Weights of a small GPT-style language model, trained from scratch on English Wikipedia.
Architecture: LayerNorm before each block, learned positions, biases, tied embeddings.
Training: a variant of Muon for these matrices, 692M tokens.
MLP neurons of a small language model. Each row is named by its layer, matrix (up: input weights) and neuron, and shows model dimensions 48-111. Each number is 50 + 15 x the weight over its row's rms, rounded and kept within 0 to 99.
After each neuron's rows, "fires on" lists the tokens most often at its 100 highest values on Wikipedia text that the model never trained on.

L8.up76:28 42 60 60 24 62 78 62 39 42 87 57 50 73 68 43 52 46 57 71 15 72 57 44 61 37 37 26 42 67 54 69 57 58 86 46 46 49 50 80 40 74 53 55 53 35 28 61 53 66 10 39 42 64 30 67 54 55 61 47 57 61 26 55
fires on: "ther", "-", "ody", "le", "ren", "ry"

L3.up765:38 52 56 29 40 66 45 52 29 60 52 70 53 43 59 93 63 36 39 32 39 45 47 44 50 65 65 50 57 19 39 35 70 52 68 41 68 71 67 13 68 78 29 51 50 26 57 71 56 40 49 51 14 48 54 35 22 61 61 52 55 48 74 45
fires on: " sp", " mov", " met", " resp", " m", " l"

L8.up738:67 45 57 77 59 61 54 38 43 21 68 51 71 52 55 43 24 62 50 34 39 43 36 53 33 12 50 68 55 45 43 22 28 51 65 56 36 67 56 79 49 57 56 21 55 51 16 47 40 59 68 39 79 76 45 52 15 67 65 66 77 68 55 54
fires on: "er", "r", "y", "'"

L3.up616:32 48 41 43 83 51 58 77 35 60 73 40 74 24 53 79 40 45 58 27 57 60 34 53 51 45 55 58 68 50 70 53 59 32 47 17 44 69 33 78 57 60 42 62 49 61 61 54 36 57 47 57 50 72 58 52 60 18 49 52 51 74 62 50
fires on: ".", " of", " f", " ex", "):"

L12.up735:28 34 60 20 48 50 53 43 51 38 51 46 73 58 43 59 44 50 47 73 43 36 76 51 12 33 74 71 19 55 42 39 37 56 58 71 53 54 68 48 30 57 48 82 19 45 59 50 39 37 42 73 34 26 49 22 49 35 69 50 55 58 43 64
fires on: " s", " t", "S", "om", "ens", " r"

L3.up200:33 45 43 61 46 48 47 76 47 54 65 46 52 58 26 75 44 27 74 25 30 74 31 82 61 69 69 42 63 53 40 57 36 52 55 43 55 52 33 46 49 46 50 54 41 27 60 60 53 58 74 47 39 84 44 53 44 66 49 58 39 39 29 67
fires on: "ap", " resp", " rem", "ote", " desc", " ag"

L19.up604:53 52 69 49 08 26 48 50 39 77 43 41 57 51 48 32 53 57 44 53 56 50 52 36 50 27 38 23 46 51 48 33 29 44 56 65 45 41 30 46 66 95 24 67 69 74 45 77 30 61 26 34 22 36 38 48 46 52 44 49 49 43 55 31
fires on: "-", "ol", "ur"

L7.up283:56 61 22 34 42 58 57 52 55 62 47 73 63 41 56 28 48 36 41 52 40 50 58 70 68 56 84 30 65 54 43 31 53 50 47 56 70 42 62 48 45 72 62 39 42 42 55 30 26 79 07 62 48 41 78 67 44 34 43 46 49 49 40 60
fires on: "ly", "est", "le", "ost", "ight", "art"

L16.up561:58 40 46 68 51 42 48 23 61 56 65 55 06 38 70 53 60 27 65 81 34 39 36 66 18 49 55 22 40 68 57 80 56 54 41 20 29 58 50 38 18 49 30 60 24 49 88 40 68 54 40 56 46 53 53 36 38 54 69 40 47 41 58 39
fires on: " f", " F", "f", "th", "if"

L19.up484:79 16 69 33 37 57 45 68 26 57 56 46 59 31 71 72 25 37 62 50 55 61 49 75 61 45 27 43 60 23 54 50 52 24 40 38 70 47 71 60 56 13 57 20 41 50 43 51 73 51 45 69 56 33 28 44 41 48 27 20 47 30 47 50
fires on: "er", "a", "u", "e", "en", "est"

L7.up365:51 53 56 48 63 62 58 51 61 20 36 72 57 38 52 52 59 56 27 53 20 52 48 33 78 41 65 41 53 28 67 56 54 78 56 40 65 65 42 58 54 47 35 64 41 35 59 54 28 61 70 41 51 23 28 44 32 63 46 38 55 48 39 48
fires on: "at", "ir", "ro", "hen", "ile"

L7.up169:28 61 45 79 30 60 57 59 50 43 33 55 35 45 40 43 35 56 54 36 39 63 66 71 63 49 44 39 56 51 64 54 65 11 47 57 36 75 44 54 42 34 32 52 57 54 47 75 46 63 70 58 42 50 52 80 66 58 77 50 47 46 71 58
fires on: "el", "io", "n", "ent", "ream"

L17.up564:75 45 18 56 61 59 52 35 65 44 40 59 54 69 61 17 38 43 56 45 67 51 42 42 53 34 54 58 52 57 77 84 45 56 63 38 46 39 36 57 54 49 14 64 51 56 50 53 51 20 38 58 55 53 57 69 21 41 14 43 52 46 30 64
fires on: " to", " s", " a", " will", " can", " bas"

L3.up541:23 47 48 48 54 29 70 56 56 51 65 63 44 36 80 65 36 72 64 54 35 57 35 36 81 57 71 67 47 59 78 29 77 51 61 49 53 77 69 48 46 54 31 22 44 50 78 47 32 45 46 60 52 80 61 51 32 30 67 49 46 78 47 38
fires on: ".", " v"

L17.up141:57 39 49 58 53 43 45 41 57 58 47 31 64 41 56 51 53 68 64 16 48 61 59 49 71 83 69 54 32 53 74 60 57 41 44 57 56 41 24 43 42 46 20 35 65 53 43 47 45 39 49 40 49 64 35 63 45 52 56 40 42 79 45 29
fires on: "2", " ", " and", "t", "et"

L15.up178:32 60 30 78 67 50 71 26 49 41 72 31 71 64 65 36 32 50 55 74 53 14 84 33 44 35 72 24 44 51 31 43 43 48 60 43 65 46 28 58 56 42 51 32 33 70 37 58 68 78 54 56 51 44 52 44 49 44 58 56 52 15 32 57
fires on: " n", "n", " N", " sh", "it", " st"

L17.up117:46 55 81 76 41 66 44 53 53 71 39 46 36 69 62 52 52 46 55 39 58 50 65 59 20 50 47 26 33 46 53 43 60 35 48 45 41 41 41 57 19 69 51 71 57 56 38 44 50 41 36 22 55 49 53 45 43 59 48 22 64 66 41 32
fires on: "m", "r", " m", "ge", "v", "g"

L7.up754:29 57 37 54 30 58 47 48 36 70 38 38 51 41 70 51 52 52 53 59 38 56 50 72 51 34 55 66 71 37 79 36 63 60 65 38 55 67 47 43 47 21 35 18 45 55 36 40 74 45 54 48 68 38 63 19 73 39 47 56 54 55 49 54
fires on: " of", " and", " exp", " &", " time"

L16.up184:26 60 29 29 48 47 18 43 36 46 52 56 72 46 50 32 33 51 42 38 31 73 45 42 43 42 54 55 51 59 69 36 54 43 44 27 71 45 43 55 49 43 43 50 69 37 46 54 23 32 48 42 43 73 68 48 21 45 53 45 51 61 57 46
fires on: "t", "end", "l", "d", "e", "g"

L8.up475:64 72 64 49 39 50 44 52 36 52 38 40 55 49 72 24 19 44 43 35 47 65 60 60 54 40 85 72 50 46 40 41 82 47 62 61 59 44 59 85 34 60 55 46 40 51 39 37 57 58 67 33 92 51 43 44 57 90 50 64 49 62 55 78
fires on: "er", "ar", "a", "n"

L17.up383:37 72 66 47 75 47 48 27 43 30 43 35 43 53 49 29 46 35 41 56 61 37 73 50 57 53 67 63 29 47 34 21 78 60 63 24 50 40 32 51 47 39 58 52 34 77 68 64 76 49 46 53 32 43 68 56 62 46 50 36 45 55 52 48
fires on: " n", " M", ":", " N", " T", " all"

L12.up585:41 36 48 50 56 64 42 40 45 44 47 65 46 53 49 43 41 58 51 48 56 55 30 22 72 41 56 62 59 28 53 29 73 49 60 39 79 54 36 55 36 42 53 43 66 32 45 40 31 37 53 39 71 56 33 82 43 67 37 26 61 57 51 38
fires on: "t", "e", "in"

L12.up504:40 52 40 48 42 47 44 19 47 55 41 17 75 29 56 70 51 77 73 68 61 43 52 46 64 33 76 24 60 41 55 43 49 50 40 53 68 57 63 45 51 41 31 46 28 69 51 43 47 28 30 44 36 47 52 56 05 34 46 38 64 52 55 37
fires on: "l", "m", "c", "i", "g", "ag"

L8.up739:26 59 76 51 56 41 70 58 55 70 53 62 76 31 70 73 66 51 70 51 28 38 58 41 49 56 68 36 64 46 72 63 57 76 67 55 29 56 58 33 42 46 42 61 29 77 54 41 33 37 22 53 74 54 68 41 49 37 71 35 55 57 51 53
fires on: "est", "and", "if", "ost", ".", "ph"

L8.up409:46 45 42 28 43 44 33 37 36 49 38 41 38 51 61 51 37 16 41 48 46 39 43 31 50 63 50 57 53 35 38 45 39 39 73 49 49 27 53 96 55 73 33 57 08 28 67 51 56 49 75 34 65 53 58 53 47 81 35 59 37 41 52 43
fires on: "a", ".", "l", "ach", "ag", "ar"

L3.up130:61 62 73 54 81 61 51 58 39 41 51 41 68 41 30 31 64 38 54 63 23 69 89 64 54 75 32 40 63 29 15 47 53 49 55 37 51 54 64 76 49 38 36 45 62 67 72 58 71 58 43 45 47 35 53 69 51 60 38 56 60 57 27 62
fires on: "er", "ter"

L9.up475:85 64 58 74 39 56 54 23 53 71 69 45 33 57 44 60 60 37 64 44 68 21 42 52 39 57 79 41 45 41 55 26 60 34 62 18 42 64 21 85 47 57 62 29 42 49 38 42 51 36 52 51 32 67 52 59 20 37 58 22 76 75 52 50
fires on: "ch", "v", "ce", "t", "r"

L3.up564:44 40 64 48 94 45 38 37 47 69 69 42 68 12 35 32 75 40 45 48 40 56 66 59 62 86 43 73 37 61 58 65 49 29 42 60 56 34 32 45 37 23 19 35 50 42 80 47 46 30 80 44 49 40 18 62 45 44 44 33 64 71 32 58
fires on: " ", "1", ";", "2"

L17.up712:38 78 49 32 43 45 33 67 44 53 63 58 45 36 37 78 24 28 61 52 34 36 39 56 57 67 45 66 56 67 21 19 27 84 71 60 73 64 51 39 48 41 10 58 56 50 74 63 70 58 51 43 69 35 54 58 38 47 34 55 44 49 51 34
fires on: " ", " in"

L16.up29:37 85 51 78 63 31 33 40 46 35 42 42 55 50 83 44 52 47 29 47 60 32 65 60 53 45 41 42 31 48 42 36 59 24 38 58 44 22 64 38 71 71 34 66 39 32 80 37 63 46 17 50 69 55 36 28 26 33 38 55 35 66 44 42
fires on: "m", "s", "and", "r", "ing"

L7.up146:50 54 43 48 64 52 51 50 60 72 59 57 36 52 50 53 42 15 28 67 38 53 48 47 30 58 69 71 77 50 51 52 07 41 62 71 46 43 55 62 37 24 54 43 48 45 63 34 69 33 53 45 73 35 56 84 83 50 36 48 71 44 48 45
fires on: "p", "g", "ation", "ts", "f", "se"

L19.up154:64 57 75 42 78 25 67 55 39 39 63 63 64 51 53 39 60 68 42 62 37 99 58 57 57 60 40 36 56 31 29 64 67 42 62 66 47 36 45 68 64 64 55 26 52 54 72 79 33 43 31 35 59 40 34 58 48 41 51 33 27 25 31 70
fires on: " to", "er", "ician", "or", "p"

L7.up581:53 52 62 31 72 47 70 54 62 70 57 48 62 70 57 50 48 56 40 46 52 72 80 49 21 24 29 54 25 47 40 32 43 48 40 64 41 61 28 42 50 49 17 74 26 61 41 55 39 41 57 50 72 68 49 67 41 48 15 36 43 42 64 62
fires on: "ur", "ach", "el", "b", "ch", "f"

L17.up462:57 35 63 24 40 39 48 58 20 26 34 42 52 53 51 51 65 39 48 42 60 42 45 62 62 57 66 38 53 62 44 50 21 44 63 42 52 81 36 48 28 51 36 49 64 50 30 59 40 29 37 39 10 37 65 66 66 55 75 75 44 67 75 75
fires on: " st", " St", "rit", " T", "ent", "ist"

L19.up112:14 66 47 45 48 51 34 75 23 53 46 49 77 53 35 53 52 49 40 38 64 48 50 61 22 45 12 40 36 40 38 50 51 54 58 35 34 39 60 68 34 69 58 51 48 89 67 27 48 68 41 36 16 42 75 43 44 54 47 48 34 62 50 49
fires on: " in", " t", " and", " well", "ed", " T"

L8.up754:50 84 60 28 55 42 55 55 46 57 63 19 62 48 28 47 50 37 67 57 46 63 48 71 44 26 69 63 53 27 40 76 53 43 69 41 49 54 47 70 68 69 44 51 15 54 67 54 45 35 62 66 37 23 44 75 71 63 77 54 57 68 50 53
fires on: "y", "u", "z", "st", "ig", "er"

L11.up39:43 75 63 40 41 52 32 47 46 32 60 37 59 48 51 29 44 35 44 26 48 36 40 42 50 57 69 89 26 55 45 61 66 40 38 43 60 36 36 65 45 36 75 63 52 55 56 74 80 51 31 63 33 49 49 55 44 44 63 80 77 37 48 35
fires on: "h", "it", "y", "l"

L17.up41:32 71 41 26 46 60 20 62 46 07 89 30 70 53 68 27 32 64 60 82 62 61 59 79 30 73 55 47 44 48 63 45 53 54 59 80 60 59 48 49 51 73 66 23 76 71 50 48 07 17 45 69 51 63 79 38 19 55 45 43 27 50 59 51
fires on: " t", " im", " ex", "f", "em", "m"

L9.up451:49 38 48 53 56 37 65 52 38 46 41 66 68 45 57 28 86 32 28 48 51 73 43 34 58 59 88 56 46 59 53 53 44 38 58 67 54 53 74 62 59 64 56 44 49 43 37 22 35 28 39 58 33 37 37 51 33 46 14 56 40 18 49 63
fires on: "ly", "y", "l", "k", "ter", "an"

L9.up421:27 37 22 40 56 16 30 72 64 55 41 46 72 66 57 43 54 43 93 51 57 65 53 30 22 41 54 59 44 72 45 60 26 73 48 80 37 42 67 63 37 56 68 51 50 41 50 65 68 59 67 37 77 50 65 32 43 85 38 22 40 48 39 34
fires on: "le", "an", "e", "ant", "ad", "et"

L12.up352:62 72 40 53 38 26 70 40 65 25 19 44 63 52 43 45 60 61 44 52 30 71 57 71 37 59 38 38 76 38 61 48 56 27 45 32 61 43 74 48 72 68 77 78 56 50 54 70 53 44 42 42 64 44 48 60 68 40 21 49 43 38 27 36
fires on: "s", "re", "ack", "ide", "te", "ing"

L15.up461:28 55 63 55 62 27 32 52 57 58 56 57 66 54 68 59 51 77 68 22 33 57 50 51 27 44 44 70 48 36 54 43 60 54 69 64 58 42 34 30 61 38 39 45 27 76 34 62 48 51 52 43 67 72 52 50 39 61 39 25 41 87 65 59
fires on: "an", "at", " and", "et", "h"

L16.up299:58 58 42 81 52 40 50 37 48 37 60 60 87 36 41 40 69 47 42 35 55 40 87 47 41 46 55 17 48 52 73 54 78 24 64 29 38 48 37 52 08 54 49 57 39 33 65 53 36 51 44 63 35 73 41 70 54 52 47 26 65 57 59 63
fires on: " contin", " att", " cont", " bel", " mov", "b"

L11.up95:50 54 30 59 43 48 31 59 31 52 66 44 51 50 44 47 61 93 49 35 49 25 55 61 41 72 24 57 67 66 58 49 23 44 50 48 44 36 79 64 64 58 49 43 68 33 60 45 60 53 22 56 55 01 55 39 83 40 50 62 23 66 28 73
fires on: "ad", "A", "ond", "he", "R", "D"

L12.up244:70 43 34 58 73 61 44 74 35 52 32 30 53 38 56 47 75 31 56 49 36 47 52 75 42 75 76 28 57 55 35 35 53 76 47 62 54 63 60 63 52 54 40 39 69 75 73 64 29 53 14 47 50 39 28 48 30 61 66 69 71 76 58 47
fires on: "ch", "l", "er", "el", "est", "t"

L8.up646:31 48 56 58 66 25 56 56 52 40 33 64 75 65 32 59 40 43 60 56 29 45 67 58 37 21 46 50 76 63 77 44 39 71 21 47 27 31 57 73 62 51 59 61 41 44 48 62 65 38 61 32 66 43 34 65 53 57 52 54 49 41 27 40
fires on: "i", "ed", "ing", "e", "ide", "et"

L8.up10:60 47 25 46 55 47 51 63 37 58 45 51 60 79 53 37 29 43 46 69 59 37 25 61 15 49 51 58 53 63 30 47 28 28 53 59 50 56 50 37 65 54 72 43 55 44 38 67 28 44 35 43 67 39 33 42 31 58 26 73 26 38 77 42
fires on: "-", "ial", "ly", " to", "ary", "ive"

L7.up479:56 41 71 38 36 54 41 56 61 51 43 27 67 52 30 81 40 36 64 54 51 34 47 46 97 50 52 76 48 75 51 59 58 28 87 55 46 48 58 51 56 40 52 48 52 47 50 50 27 27 69 87 55 48 41 57 66 53 35 55 44 55 41 43
fires on: "om", "ert", "urr", "ific", "unn", "ask"

L12.up747:67 27 62 56 53 34 51 44 50 41 78 49 44 59 36 88 59 31 45 49 69 72 78 76 59 20 51 63 67 57 39 53 45 44 21 43 34 48 29 27 35 36 20 60 64 60 38 54 65 67 44 36 64 51 56 49 51 56 74 56 47 41 58 45
fires on: "w", "ist", "and", "n", " and", "oman"

L7.up24:39 41 30 40 47 18 50 71 23 36 35 53 48 53 69 62 56 57 51 46 52 56 85 35 47 52 59 57 55 57 60 53 55 39 64 54 36 44 47 80 60 69 54 37 47 38 68 36 32 33 60 55 63 47 25 47 32 53 35 77 45 51 70 66
fires on: "m", "l", "ip", "an", "ig", "b"

L8.up128:42 57 53 70 47 60 46 67 26 50 45 55 56 49 51 37 19 62 39 35 22 51 44 90 48 34 29 42 29 40 53 69 59 40 64 72 58 59 46 73 48 79 67 50 34 49 66 55 54 37 45 57 42 32 37 53 42 37 50 63 63 64 53 62
fires on: "al", "er", " con", "or", "ar", "on"

L10.up360:41 48 37 46 56 51 72 38 28 34 32 43 54 53 57 57 72 43 67 33 44 42 56 54 22 22 55 36 69 63 60 36 00 40 62 45 39 33 37 60 54 42 83 63 54 54 77 67 48 49 63 45 51 62 52 57 53 78 33 56 35 37 56 44
fires on: " (", "ed", "act", "er", "ing"

L17.up124:54 63 46 73 36 22 68 60 26 40 55 66 49 76 47 60 55 49 57 40 55 42 53 47 37 46 67 62 56 55 82 60 48 62 27 61 31 61 61 13 73 40 34 35 70 55 42 41 55 40 34 55 73 48 59 19 77 44 28 56 39 57 52 43
fires on: " to", " the", " d", " and", " of", "oman"

L16.up702:51 65 26 51 41 73 34 41 43 42 38 53 44 65 76 45 71 50 53 54 60 63 53 33 41 60 50 56 59 41 37 30 71 38 57 34 24 37 52 59 50 73 55 66 40 54 73 42 40 18 39 90 85 52 40 47 36 43 61 56 45 31 66 68
fires on: " m", " s", "ug", "ie", "uff", "im"

L9.up488:68 40 42 61 51 33 35 44 35 69 62 35 57 64 51 46 47 61 60 52 49 53 15 42 72 49 54 44 37 49 28 48 74 42 61 38 20 27 79 68 25 55 49 42 66 51 43 57 46 38 20 47 56 62 63 65 57 36 53 39 31 47 56 41
fires on: "'", "it", "if", "om"

L9.up63:57 72 45 40 86 54 74 55 72 51 64 63 51 32 33 17 35 33 54 81 27 62 39 31 26 31 64 57 36 29 43 43 28 66 51 68 45 49 39 48 67 45 40 34 45 46 58 35 47 31 62 76 69 81 57 68 40 70 42 38 50 43 51 71
fires on: "el", "or", "ch", "-", " charac", "w"

L12.up185:67 60 43 61 49 55 18 49 75 46 51 62 38 58 64 29 45 36 38 41 41 60 52 78 56 69 46 32 21 42 44 52 60 64 63 42 39 46 67 65 48 77 53 44 28 69 41 56 31 45 36 54 38 41 43 63 52 54 65 56 71 49 58 66
fires on: "on", ";", "if", "or"

L12.up561:46 62 55 58 13 37 43 64 60 61 24 51 80 89 64 35 28 68 35 67 60 58 62 47 40 68 35 38 53 57 56 46 52 72 75 54 44 32 51 44 65 71 38 64 56 64 55 75 41 36 59 53 53 40 48 38 50 58 31 53 26 70 50 44
fires on: " to", "ing", "-"

L5.up307:60 71 62 25 35 42 37 48 64 06 74 64 49 57 48 90 35 48 73 34 73 52 41 54 65 32 72 77 67 35 33 58 45 81 47 51 64 56 36 49 52 37 41 66 61 52 52 38 62 69 53 66 44 40 68 51 34 74 36 36 47 49 62 68
fires on: " ", "otes"

L16.up112:43 54 58 29 60 53 41 75 37 45 58 45 60 56 27 42 77 40 49 32 53 52 13 60 41 46 60 21 05 73 39 34 54 37 61 34 41 43 38 60 38 53 25 41 66 65 40 44 69 47 62 53 43 40 64 35 37 53 79 58 50 33 59 55
fires on: " T", " t", "ent", "T", "."

L17.up212:62 52 56 52 45 45 31 58 32 65 68 60 67 47 22 57 72 57 14 62 32 40 28 42 53 38 60 49 26 37 51 35 45 51 71 85 67 47 59 50 35 47 51 68 37 56 51 75 44 76 75 65 52 30 49 48 72 74 48 64 29 77 69 36
fires on: "ot", "et", "ter", "est", "n", "i"

L17.up210:30 78 45 53 48 45 09 60 34 47 45 47 50 51 59 37 52 31 66 47 73 74 53 58 22 46 65 71 44 78 56 49 57 31 59 57 39 54 35 64 53 74 47 31 35 41 57 74 48 47 38 28 31 49 38 70 16 27 77 56 76 27 32 62
fires on: "y", "in", "it", "ed", "le", "al"

L17.up741:40 65 43 58 63 68 18 42 50 53 50 50 48 61 28 52 79 66 56 36 34 56 49 38 53 47 39 53 54 19 59 41 73 32 62 27 76 41 51 34 60 64 33 55 38 62 32 64 73 34 62 33 72 57 45 83 40 66 32 61 45 72 71 48
fires on: " at", "e", "an", " Ed", " Gen"

L3.up133:37 46 54 70 28 51 66 68 54 47 65 81 72 45 39 36 26 72 73 50 30 36 37 79 39 41 40 55 76 70 44 71 49 50 64 43 69 49 53 56 47 45 44 31 49 40 54 68 35 50 62 47 14 44 31 65 57 37 73 64 61 45 53 84
fires on: "ent", "el", " Cor", " col", " Cent", " cor"

L19.up518:83 57 53 62 67 58 60 53 66 32 36 70 34 27 28 50 68 70 60 48 42 49 57 46 57 44 61 22 49 62 61 37 44 52 32 39 56 50 49 31 40 79 38 35 35 46 78 59 31 69 68 56 80 61 56 42 35 48 43 44 42 42 40 56
fires on: "ed", "b", "d", "ing", "ro", "ir"

L5.up689:53 60 88 55 59 69 58 53 38 26 76 29 54 33 46 37 40 77 42 61 45 51 91 69 39 54 51 31 31 44 54 16 59 35 55 75 44 69 50 88 26 56 50 61 51 60 50 54 81 60 67 24 48 58 29 22 21 39 20 26 72 54 73 39
fires on: "m", " N", "n", " m", "N"

L5.up38:44 49 23 36 32 39 34 56 31 55 42 88 60 65 34 54 37 53 61 46 39 61 55 66 36 76 96 42 74 52 34 54 45 51 36 16 68 46 56 40 39 51 34 90 48 38 51 35 56 65 49 59 53 70 70 42 29 41 39 40 26 60 35 82
fires on: " ag", "ion", "s", "it", "ap", "ces"

L7.up722:52 72 50 52 66 46 55 59 53 25 44 43 54 71 36 61 60 59 60 14 64 79 37 48 38 50 63 57 47 30 53 56 34 41 51 34 31 40 52 33 31 33 46 24 20 57 41 68 51 82 68 47 78 68 58 64 35 51 56 69 60 29 52 36
fires on: "ce", "ter", "xt", "s", "em", "ts"

L3.up234:35 60 63 33 72 38 55 54 32 67 73 61 85 51 43 58 53 72 44 56 18 56 46 58 51 63 59 55 74 25 57 25 63 48 66 60 55 72 69 58 57 58 34 33 28 57 57 54 77 64 37 28 47 56 56 77 29 13 61 80 56 67 49 55
fires on: "ay", ".", "ey"

L3.up289:35 40 64 68 50 50 59 45 45 19 63 30 61 14 21 72 41 56 72 55 54 49 59 56 93 57 43 39 42 34 69 35 84 47 75 63 49 66 38 61 39 49 41 32 37 48 60 54 54 25 55 62 55 69 52 50 27 46 43 41 54 59 43 33
fires on: " m", "om", "m"

L10.up761:50 50 48 48 20 46 56 43 70 35 49 29 71 62 72 53 55 54 41 59 47 47 53 40 70 34 63 49 50 37 38 41 42 37 78 47 70 47 39 26 52 55 23 61 79 31 42 49 71 59 58 24 69 42 54 09 51 45 38 56 37 35 43 19
fires on: " all", " \"", " le", "als", "ing", "itional"

L17.up635:44 46 59 28 60 48 68 37 37 39 56 40 77 42 55 40 57 20 28 65 72 52 51 30 68 46 50 49 17 67 58 47 44 68 63 52 33 65 35 50 67 47 56 54 52 63 57 23 38 25 27 55 56 84 45 51 66 77 37 45 48 64 49 97
fires on: "w", "im", "ar", "9", "or", "iv"

L3.up296:52 38 30 49 71 57 34 42 52 37 60 58 55 28 63 45 51 25 21 42 49 51 47 38 68 95 60 55 13 54 61 54 53 30 26 67 57 59 31 46 49 39 40 22 48 52 11 74 62 40 62 44 67 74 38 56 25 49 36 69 57 47 33 51
fires on: "2", "1", ",", "3", " "

L5.up487:45 65 75 50 69 45 22 41 50 20 75 46 37 24 78 31 25 31 42 58 53 51 35 35 53 17 57 65 44 27 29 51 61 40 31 48 61 63 64 65 51 52 43 73 77 80 41 43 57 58 34 42 51 29 24 72 41 42 51 66 44 36 57 52
fires on: "ra", " by", " from", " Mar", " \"", "997"

L16.up580:31 50 25 36 58 56 68 43 46 67 17 35 40 65 60 51 69 34 24 46 47 41 46 42 48 38 65 40 64 49 43 45 46 62 29 40 47 46 50 79 53 58 36 68 32 57 64 85 70 49 94 64 49 61 57 62 56 63 70 70 45 48 23 43
fires on: "is", "it", "C", "L", "t"

L10.up275:35 50 28 43 42 30 68 40 60 48 42 61 45 70 38 61 42 16 42 47 68 37 67 42 38 41 75 37 87 37 41 65 45 57 48 48 66 27 23 59 56 51 56 32 68 49 31 57 73 54 77 77 31 36 71 43 59 59 60 40 59 46 37 46
fires on: "ar", "-", "it", "–", "w", "is"

L8.up752:67 67 46 44 51 28 55 76 52 25 57 52 85 65 59 44 43 50 52 64 63 46 42 56 70 29 62 55 58 60 41 61 41 66 70 56 52 89 25 75 58 33 72 61 63 62 26 39 40 63 64 44 46 62 53 45 47 48 36 32 42 60 18 53
fires on: ";", " ", "b"

L12.up399:47 40 49 61 38 71 54 67 51 43 69 70 48 64 44 64 44 35 54 43 42 53 55 50 58 58 54 83 68 13 62 40 35 55 06 19 34 56 42 78 25 35 40 63 59 50 29 50 80 70 32 34 39 45 48 78 20 65 75 47 47 72 54 41
fires on: "et", "2", " and", "ett", "1", "n"

L12.up591:76 36 29 34 48 50 43 62 45 54 67 75 44 47 42 54 38 66 66 68 63 68 49 44 53 68 62 24 37 40 60 37 58 37 55 75 52 40 66 75 29 68 41 77 33 55 41 31 66 61 74 46 68 59 41 54 62 84 75 67 40 51 51 44
fires on: "im", "et", "ir", "ild", "est", "ey"

L15.up583:39 38 32 57 44 41 39 40 61 52 59 52 28 52 74 64 31 17 33 38 51 50 74 73 48 61 54 18 44 47 42 71 71 47 65 35 37 39 49 31 54 72 25 52 68 54 50 71 43 47 66 30 38 71 65 55 24 49 54 51 43 48 61 28
fires on: " L", " l", "pl", "ow", " mov", "re"